config.yaml
n_kv_head: 2
vocab_size: 8192
norm: "layernorm"
attn_scale: 0.102
tie_embeddings: true
parallel_block: false
init: "uniform"
init_std_up: 0.0349
lr: 0.00077
beta2: 0.95
lr_head: 0.0069
grad_clip: 1.0
final_lr_fraction: 0.1
batch_tokens: 65536
seq_len: 256
MLP neurons of a small language model. Each row is named by its layer, matrix (down: output weights) and neuron, and shows model dimensions 0-127. Each number is 128 + 24 x the weight over its row's rms, rounded and kept within 0 to 255. Numbers have three digits each.
A block is one neuron, or neurons of one layer that tend to fire together. After each block is what it responds to, as a language model described it from the Wikipedia text at the highest values.

L10.down822:110136136149175130154081166145122155127131111082125126113135139125118150127117112128183114076155140120114101147127148100112106151123165135127160123094100101100099095149091159133101146147165147140136151152153147122108100107141137112124122179084100131128158128110141173128128135144119147136148121159157142114133111116111152106137128110185143136118094154131144161159120139166150111115147
Responds to: Delimiters closing numeric entries in tables and infoboxes, such as ), | and line breaks after numbers, plus some mid-word pieces like ill and lus.

L3.down47:143123149151111143115186133099145126154166148098167108130129118128105146156109134108134134085165156110142158115111110104099138155130137151089143198133140152098095139142156108155122136092131168108119112138147134146116136121144031090154105078143134156131072101118113097148114089143126148115121106131145130133141154144130089160139112131120180088113130162101124065175158110101090128118159
L3.down164:139170123125133141111140170124087115110102175132119128113129110130120165172117140113100121143130135162164140110107129156125138103127158152111117099099128139110140111144126160171102115136088130117137125170169125109100121112112148102110122166106149179126112117125155107148163062098061134130116126104150146130103109148117136148108163137102053129121179142124163135144083125100195163119208
L3.down339:142171150110089129131133121139138110121118119140120122145151123153176087147133147096150133102174096132085145073159133161161138134157121114111135104126119139154131130132112093151140135126127107117121111111107077121140112112113108124143131114146108151178087130110146152132122090117156132133130174142121147107089137125132129110089076168160129143105148135143136101124114102170138110170152
L3.down440:129138103159166126104124153064165168104156100126129136117111127135105098167123092100145150156128129110138140107139106160120128114126124173149163170121117147133144105155133149183116124101153102087163124140139139112180115128175107108130124136123079139130154171108112130131140093149122161130147141191121150119166148111142159131105124131144127190128151113116115142115127119133084135110137
L3.down611:091133118128137094127091129129111166100131139119119105150163081111094115137127133138135137149120170108126121109145130159126128136172062146145129161110109164086126110121111141194148088076159131105160120124161115125174173133082130153138151148139089131157077148113123115152143117109136118143152151141130172125119113069162134160100126158138125109109100186142153118139153123073160128130114
L3.down698:122146141146167138142128126100135101099165114127167115130116091110138160144111132164109150123151153156174130125118106143109136088139173083115150088079171125093154159152154131174065120113190116113130088116106123123133151116099176118077136148106154097111136127097171095140188153115132142127141160133142140115130131155162155162157163125142113146180171160138121154145091142067125127139104
L3.down729:171102137099135111156129165126127143103122161121136145155127139090151117176115166140173125110159173148143146145074106120075148172129142112100201128105150140111147131149133194106164124147170108092118136114153117148164115136143123082138145121140146108116180075129164117128131116099120132073110138106131120119127124146134118154090119155125146164131157133166137111160121137145111095118142
L3.down808:172133109123118094104179112100111108110115139135167085094117134142102147154143125127112117117116136108120141087161152111108136130140178139110116113140144161107178145100105123174107094111130157162071137092125126129175114083120118105142093102135115111131159123139107126123144094175112185139107144161096151147119145111106165120136133095110125151113183150072110112105136131113127111103152
L3.down868:129166138108135173157126115106176105055158132172152122197132124147146138101142166102109133151151117149132143123161169139118179132114122133130080094107135142144129132111115147113096104110125087111124104128115130124118107161142158106113134134147135129116156181124156082098149130121119144141119116097137126159139158105131106096098127137117106131171130184145114130145112138114108134135155
L3.down1069:146160146117114156125147146096148117154103161132116120166123100114089090118160148144140122099131098157127115140114116162148123113121091151153107132091106128140104121114139119129150178112104124171128141115152111150114141064119115174158174162136134105105080176133135159169107128105108086130115142170140101143118100166168156141112123129142177144109116120182087127172114124160127110137114
L3.down1106:140152120134163125129102134112129149150110131138113112146128127124077122101092122148107140124145116078104079164124121089139106087108158157135111127108091131129144142113128136149125130127078113088115115146103151131149149143143138095089121138107101123097096134132119089147149126116103146140110166099137152143158114114142093129155181140121113128127079117138126116159112135128114088122140
L3.down1258:091146098132110122126103147112157134147146168115116120148189112149128138112125135135098131136132125173103122084134108120120157091143140140112095124139131078115136136125140139130140138119144092097095080136138130131130120151147115129126108157110125138114105126113129120170128124114124177101116163168134103154094100142171140161151137173098117093124112140133155122144121133120171169124170
L3.down1396:126136134107151114139134177133104106169124135115130126126116145101086102141107117104105125138169123129100114142095144137126119126097117161136156142110157077109147122089130121228154142100111140091134131142112139129156105157143125131130126152117072132101046130136155097181141177107122154151167156113144127134138123133152082149131083172133126109135138167131109097126145115143110134117179
L3.down1431:108124087124134114132085163078111153120180111178120147158065125167127109117187166105106122152135166074110141139122156129165135120120151132146145132132163180124129130110111127105108134095103101132142140138115121119137127155113171086127153126142149109155127159140123126107135150151132143114127152122168127115155125091146115114089122143109118091157098140099108159153131140085107143122144
L3.down1500:109132133147135114135125090096093132136141099122118091146107145111148141144109148119150136125133132120135090101137139131138115112121134110111137111120119149134120125118113192157135114126112124107106128126102140084122111141118188153076141089123135167140082081150105130142155162125109130180121173131145120094126151095097078123154086152135070114160109138165113136190149174142100129121187
L3.down1508:148116160133165099082122172151117167133125128122171126119139127096147098126155141085074142091144154131138179104127105081103139131110097115125119076149116149127075128140133118152127103122136114128162140162100133123143142177103120168112116097138113135121148063139141104110117151136085141100178109138106166139131140091115072145130087131130099082129150124144137115149140162142099137155121
Responds to: Past-participle endings and relation words that introduce a following name, mostly in infobox or credit fields, e.g. Succeed-ed by, directed by, Edit-ed by, Label:, born.

L4.down210:109144159112120073164150090149146115143069115183121122169142102122152151068171088151125126144140106082139139115158122111145096090132140150133138109109120161121116113162142107130131126134128142130138145083111135096162114075198148113126145137136122147135161133146123109155122106126124127107124158109112135115116121126131135125102097103108104167110131156085096101135144144161139115154131
L4.down477:120102132093140159160138116103116144151116145169177147187092135132134130098144116140114125124150127160089134146164104111179117089123115148119133134126108057112177116116072126058134117119129102149116125133123154094107113144149126166161145121089177136169115093131108157137127140099129129148167141164138130132134161119138116160101134136119124126100113141157111129164101064116134119142131
L4.down523:135173094117108130188154131168135114109106124113106109102125135151113135170116107128161111141115143131122070108116118128135135145153137175135135149113140130153172113101140122176115152138106149158120156165165134124100128114123112083069132154159152095176089115109120127112133130074133103181157142091141155152156081179145116123149124139085130152125153162091102153124142067098116140117147
L4.down1434:143116130101142120157099165152156138130171150142106137146140084153109109154142126112118140163117093149154151076182116095093130145127094113132107169133173112164074122116164137093142099121146127096128082157145100096126144108137133129115118104174121161127119122171139160126141114113124144131122117127114131103113120091105130160133133144113111168133125143130168128119138157094147148139134
Responds to: Main verbs, often past participles or bare stems, right after was, were, he, or a comma in biographical and historical prose, such as lead/led, used, sold, written.

L3.down131:102128142100114133163125089095091115132120148114140135111119101116113113090138097129098119130124132143084151118134131119111132089155115107138142129106144113180123137111145150134149142134131177122165147118143137130110137129168137068180155185163086097135135161118116135181153143138187142112134161148161170128110128088187142090160144157102135138103147151111120137133110098110139111142119
L3.down232:121159091104105126133144147151136156099133115172148138117168152096158097114134072125127143089077126143149129089144145091101101118094131158120113127155168103116122183105124156111139136168125155119080131119137106099145100151140182077121154138110175153123131196120135120128171132142108165145163105141139095098159133160118152134131120125129141135156144135110078144119079136082149167126109
L3.down249:093134146110143146135143179127154102119132149168133117122103143111093156125112109136129137167140135084111166160133126116168103058135099143145143094147120155139113128125103123131129127076149125065107081133180098056122122129117163081108148106129149120134143111123144127102127136100133153171125076141137155114152100117102126140087130108121135164111101143168129113131135121155115150109169
L3.down327:118137157121136133191137129116161133137151132126131118127157148143112135114107165165151127145134140159147069148111163143087108075107123090106110150108158123129111135140116126166128104053146138045163125133109118165123096143118152142151161125188127114113141138132117147129128148128083145181101144171101156121118150092139104121150107123141166145135101117130139157168118103140136128133137
L3.down375:098150187129169132133130133148148125164172171109164102131156134131117132122169129173153134152129115134111090101125137118114105115108135153113136127119146109099129123175068105170062115103121140139140162132125109141100083112123161119110143094111104146101137098140113128118132148117125080178155100123112143106091135118111115145118094136097111145133126105146129146132127123123098178107140
L3.down542:119148113103152094094133178125123119174119105141079081145114146158151143101121123116100126131161122123146149158104161128115102158162110134177127117104131120152090118131144111182101111093145149124143127098084085140174112138142135093104130109144159103144131159108135129105117142135133157139197150078144144113123116142142104108120137148090141137141065104112174132118125144118143106132122
L3.down612:162130116095087094161109130164116162133128079119133098129122152144109138133115148129131137163120102098135117141142120157122147149074146149122107119081105087110129131169096123101132119135109131143134170135153135122153098117144168132134132087111147117110129068089126094147087148141153122117150131098163156108102144116173100129126123187120098173145131127113121130182141097164144108115146
L3.down637:179120101137135146149135093173077162128102153129150165102151134142125108142106126108131134108110127133148138138101177108139106141118195126092158098127133086132142130142119142122123108137102070118159195150126131118128136095132144088125116155122116104134140120130159103144109134149147133122149101061108159104138117121153165105121173149121107099131147118112110108129106160141128106137125
L3.down782:116116106103082142131121142162148113119109145184159130126117145111161128119109065099126130098102125116125134099119109141122081140099128084087066128122139106149111131137106128136127113150125142133142186120131099126142112113136160116119162100116162176124111145140102131132148144140090145115155102142106112123156175168144150129106149146134118159162137113141098123116126110103117161124092
L3.down988:109110129123154131073158124130100078100109150095130092149109148101140166120138127124123112186144142135152121143088144127103129130112125159160122164146139141148129145111119126156094160134160119137088105125070106107103124136146149118122123126123126099106147191110141096135133128132156158130145123176132138150109148095093150163145101124196114088103128110136183167131108144111151124128148
L3.down1035:168112120128104143117130132145119151154160133193114124190106126113135105129139126092126126157089135101156109095102118139117097131119181152116105078117132101079109113147110122084167102133138119136161119149159116135162120135116139111153130145114150119164157127140094158118127129132157127102136132142115093110112174133098099125114109121164113185124141132130116142168098133135165112108132
L3.down1050:178136178127132121118130099150140131088148118133131119070121122141127150068176143145095117121126128118109145138159145100088136089114081087098113116124138103151122134135159124147123145115172183115086121099103116177105115148126123134140142122187126131141163157125077172076131086147132118159111127156116164142125168142133134129096110059104106113130120066125120103132121134092120116100151
L3.down1053:132125169121086097104132133137057138094125164124134120112085135068117083122161168159130120120151130159090092118130137109076141100113136088102146135133149131166111128127139141161119114117110076102206133128099148122122127115135161171144161151119130151109155138123089123113127151123090095147126132132131111162186137111143142124130126154124103123107138157158140112110142108115160158156185
L3.down1181:127119154065155126105096083148098128147111127121108132121139129144167128138132145148164145147142132121132107140113130088106100191105159157121151104099123078136136122147124161185070154100095145155120178129132112151127112113108138120136118153075107132133115112128150095137134144161161170110168106104121157117145144104139139123123087143093082123152123181111141164110099156122144183145154
L3.down1451:129100114143148143161098165101141125132063174112154125164119138120118146132170114139148100115079139131081123144110149111090125145114116114147120114115130094127157112111159170132150130128135138141114114149122111114198135110099130118094126089101141100151166139100151069154146113134082155128129169135136127112150126128148156111118123084095104122148123102133158101147123188113106127137184
L3.down1486:105118188099153110123116086149103128113154150155140106121122126125145142116095143158145135128124110127116086134111136105128150117114127118129123118079176096168139138170122116147082139091124135130152196146113099109114108114108147116129144132108135152150121127142146089134148124140118128165141128136116139100090151123095142149132097134140112100142156137149114132152093112106118180133151
Responds to: Final cell separators or values just before the end of a table row in pipe-delimited Wikipedia tables, e.g. a closing " |", a last score digit, or a header like Result.

L10.down734:154114122125106133134116116114139176139150118129120130138141126151148152162142108156124116140093122121120137149125140099121135102154127127108155145054160117127117143097168147137100144139130107133103094119154110105159147113122112124113126115143111133163132115124151085096107130113141111179146162101113083091120107148124144121136138094136127187131127118159131183099128107255112106166107
Responds to: The word "the" or "The" in any position, often after a period, comma, "and" or preposition, including word-starts like The-ory and The-ringe.

L4.down309:168093136128155121105154132148139121101113144121094087192129181158170140165118123130162130104076118103112115127098116099147150171139111090151139129107075106115108126141163131146123126096143122144126093117112115115105142128144134121152127113066116125112155126122158119115143134131101124094131139103118119115109128116127144106140128131117154117177132117125184116137128156097150110111130
L4.down497:146102165166139115132152129072111125092086161101145098122117121104134150128149107152098116097119086146120116098113143110157145138150087116150136134118069124124124135129128130148071101096157123146173103099063120143105123129134156145155140115083125162097124156141099139108149144105129130135101152122135110173116140106113086125165144124106130118109135102136165085129130133099138109108125
L4.down534:177118129143130115133130140084136150116082133100132084153113153162136156096115152153083127118104111139104095116099131144158156150136091112183105137091086130133138117140147139155082130111142132168154065150081093113120155122127146142118135149132142150121148149127117134100168125119113145125117173115124162120088113100105145107140126137115139116150146128161168067169116130076121118146119
L4.down777:138083103136151102111150128129148121084075171118147131150130163144109139115138134165116119120116076124106122134115129122170138143150103125137114110103067157149110122113137127159087124165141122147172093163096107121127158125139109173132145113138103145102164138152114129128147112133083108124092151140105159160158129089127149152110107172118153131136141107110148073157127135089119103133130
Responds to: Cells several columns into a row of a numeric table, often the fifth-plus stat column: zeros, dashes, semicolons, percent decimal points, e.g. squad stats.

L4.down41:136135081104111103120118094131124127120102146106175127169125161091142148133136149092065119140210130085149154137116111134080139118125137104149141116109158154129116109163132167097153144103145161131164118118085117137184147100173132147132173112123124142118152113125134096116149134148160169128095149122159099153130143187106162135106120096170118115116121116126106159141107126102117087118121
L4.down222:107107090162128119167068144085111164115146111086183103113129120126100125140091123136126135137109133121123115131129169124164143113092162128126068112132132100197133134109095147138126116128150090095122126149177112137116156162120144135082111131120115118155139125119107157117097139120165125165116148100140113086150138111094109141106142146144135106098125142151130133086101223095130158109118
L4.down271:140110125137096101141101095109158145115131091101168122101084086076145145177161129142100133094173134096159096110136104174113104149123118149126126126141151110151146123137142157113103127125149146130159116137111187163147111148108153130129123156186104098139079140135096110142142128154165164109106134111096127130123154165127062124116117123093111129106120141157154153114087129105127134167112
L4.down702:134128125119120141145095128123142166147142125122104103118158145184110125120120131184135134099152106139145101129161146137172174123130103144166104143095082135115110126106139133117117123136162127141109137126141112133157129117142100124079134118159148177140157124137098125130143160099143136093120127125096172136149136127115151100084109104143120119137108088118123118154129119078094144135119
Responds to: The word that continues a formulaic Wikipedia sentence right after a number or stock phrase, e.g. per after yards, based after 36%, and after males.

L10.down1438:114117143111100155094143139131108134122111133137103102158148131133138092131093115129162164124116107103123147125126139117131111132147098141129137111135139135123119152119096133158114108085170130125134111169128107131124121124107071119119114147118112089096120163141097137133157153079121128131080133164144086085141147095105102156130126160142135152097124137150136119130151120099106145086137
Responds to: First tokens of wiki table cells and infobox field labels, e.g. row numbers like 1. or 139, years, and words like In office, Preceded, Born.

L3.down34:099139160141141102131097108068124131067115177147122165138145115162135124139132146145112127116129122092120127131121172131112100098107100114151120115092104174131131139106138148142133138111099127134105095091143153126120155186130100151143113141144128123102128117109149133135109110110098131123116112116137078124123134147157129062126107069115123144109097089160122182126099086110157112112112
L3.down143:127110137127136134125132135137136097149116076128143115128143144149139166149152112124095140109088152122151153171115172117101127161102109105092104147156150120131131104146141183160097126106152094098166156146141139154151147129156113125114132147186142134166181149135079090112135125142133142140164110107130166143167166088099132111110107142138142128110142152054155146138123106124142119137114
L3.down227:103120152105126180106145138168132110167075148109141093138160149163135145151152158133127112148085120125133143145143106096074117158120168087151094126124152164135147133093098139154111122175141137117137149149103098119141104128113137152142111104110171107128121121130126102147139104123157140127117102105097147141090098163084118130140128117145168172112146129155086107173133179114122113123142
L3.down333:125109103124120154107189172087101134122152131107189148117129128084141117097131102098134124113113129121132109150080158182129088135141084142165119122147141135124109145083087152161127148096120104138094154117166117149102111138109106177143131156127088087154130154105129153116144158103159121157169123141118114152130120121079166110166088106137136102132136136157108140103150102091172161130089
L3.down350:119125150134107165124146096118154127128118118142129121150148095151161143129109096149109139093134115136152121168118112069138132137131170144118121135126167155155157125137140116111116122144073076142108156116139126120140125116135147156111145110127151112136080150135153086146077070098149166112105099135125147132132125170098168129112180137131147118123127164124132128110137147166119108146079
L3.down438:123107161130142191122164109138116088134106104083076147194111122135158084138134111100127114161094108105140097117100124177116143166139126138124148161133154108116132139100129145124151131116123171148178094149111146128128103146124097131140181121168127129120066149140116119146149152166156090105119131131084156133119119174140147138148133122075105135124108124117153110107135098092095158147132
L3.down479:166114110149093121148163113129118114130161110082114146155094127147154148130130130109172108147103117108115164167132117142143170121126136124172182052113130128134159136146112106146103135130107142146093112142063121128139139085167148137125127131134168120108146119120145125131138144096138113101142157117151116097078060163092152126153162114118129170176130127118147141139107068133137140123107
L3.down499:157149114176107141138141079110147173090126092155148117170113127115095146101176117116102145132125157110110142138132127133081138115154125137186089139108111106129134137109140153138129086138127150136131148136135115129134147097148173144151145109094154177093120157163111112109141120150136143103116106118098137130110145124146156151122120135129109122101168170136105100123133131108138149102190
L3.down502:145133133140118145090145122102129125106143176110125133098120116125109144155133129121097117094148113166097133092124159146126134116145116129140065124116145122111064154100132155124121153091181119138126184116162116116141160125116075141137156084101130155133135144132132144141128161121123128158137095095188114154132095161123164098152134102111090151119146137150135145129128128121150104134143
L3.down896:129084160160107123161082133139157118121141145138116140108131079105138131126135099174141140134107131134122161107089095126135118125140087163133137154110116110120126130118161141115121151134127132167126131122132108136096144133139100105131128117146116147120105132140125127140141130146146150070141153158141128117144132137097098109162100135099119115169159136116067126070108145151143159134126
L3.down958:109114124157166105137111143140136127108128152153107106081127113162146139154103137099122128142084125141152155107142127141144123139112103112133102160122154119112102140149140116057147175128153116139088146164179147168141155084156092137137097117143150143139150148121148112149133155133121136128147123118152133116132117118112090116136088114089083120185151121062090153123129138103145130128133
L3.down1222:123119185125121121125152111117116143153152150125152148146149151109150127132130151162101135098109105155157145135098133140118119102111084166107145129098169155120131131149147104126125170133085104120104107145113139116109152106092150148128085092122099133109129134109128095117134141139117183144141148102137162149102130159127160107105137093124127129119081128159158165144106121131118148142067
L3.down1311:087100136116134144131144139157080143121141136123217107142112115095108137152122131106126148137121143175111109112154137133116131116104103126146128113105136094156105134118124093177127144092080126142123173162184159128117153077101126125142109107111092139150126112132086141141139131125119190183122160178119164162092096118121178104126087102109094125130169127166084174138148137123133172121128
L3.down1402:134129160118124141144178113094131137082112157112166088101125111170096134128139124107206130141141135130104166128129119148135093153105149126107118104088094116104105115129158117137099142135104173139141180115128147168080137099094127078139123087120141122137115134135086124180124155108122128140111145174120156126180154124139126116164123108104127133153071139121127146116146126146130157120106
L3.down1459:186136140112057156117133135136092124131110134091122165100163119091107111173123093154139121136143127168111142068129132163119179105114116143143128130141121100145149125125100125109153167180095151138163150134137137141115113212125133169176125127134109148084099151117184160124146134146124139144133118143128109140096078123137093136103152134096144144111088143134105130127143106120157157149169
L3.down1463:106087160129115128110176138108160086112136129166137163158102111119103118171128160106125145129113142154135142120156140167135114102075158140121107105161134162123081149109113125124111136132147154164095105130125118118158119113147099160134172107135158109144162108129120119109128146107122131135114125101132134058118137143134136204151130154126098135130126108180171151094146116132113139141164
Responds to: First word of a new cell, list item or section, mostly "The" in titles like The Beguiled, also "at" before opponents in schedules.

L10.down623:101100121083129125122123191133073132172101145152146139071142113134109143101118120135114111162128103111175143115140168128102095125126098118123138116094136121086132118098127157083104147122125125116087110128137084109109074145133108117165109141095112120171139105131052122143018114117108098088113136139115156106141113150148124105142149144127139119126149135112161103149102127163129104106164
Responds to: Tokens that open a multi-word name, compound or acronym, chiefly US (US 190, USB, US Postmaster), plus World War, radio hit, ICT.

L4.down17:163095117108136143141137121106140119132133123121121145106119129143157096141159102146176138051081119103136113134124094149127150121131133101143121092126149140135142155112147105130127137173118149092132124135112170125168140104142125114120095093112117128134126138182115136119093169134150134110118108108169076092100112130103097152165116113117105097176116113130142123169164105155122123141134
L4.down869:185093105137125136114132112118138131069141094121136140144118108100150130138112102160150126103075088114114107142171160154129113078111169090125113148117146115160127134156145120091108148139167153108174120130130142147139146146113116160125143131145147114151110162143142111138121111120174158117153147060113148126147190142132138138133129119155136103114115141099089100124096121126140124144141
L4.down876:176129129127141139172168144138112083101136142133142121107144107161086119137117140126151138105128141133158156127134177110160138108097149102134094097117113102126084134117092141108141109090148128124127112119080154137121123111119156135093108082154105124153145148142138122102087128096132159146125116078120149128112137149159143145131108134121177172148097124091117121174100102135126128127112
L4.down1069:131125151124129141146119145122123143075096134093122126166144112169171137124129094128153113163116123121082122090154117065133164115120188068110112121146147104145125134119122168132110161145167134114120114091080168168091158130102152137154116129169114129161126154142108123158108132141185119128162147100143154116150174146138157111102146131136094134102145126122145097093126131124122111153155
Responds to: Capital letters beginning a new word at the start of a line or after a hyphen, digit or parenthesis, such as M in Mallorca, Ph.D, $189.7M.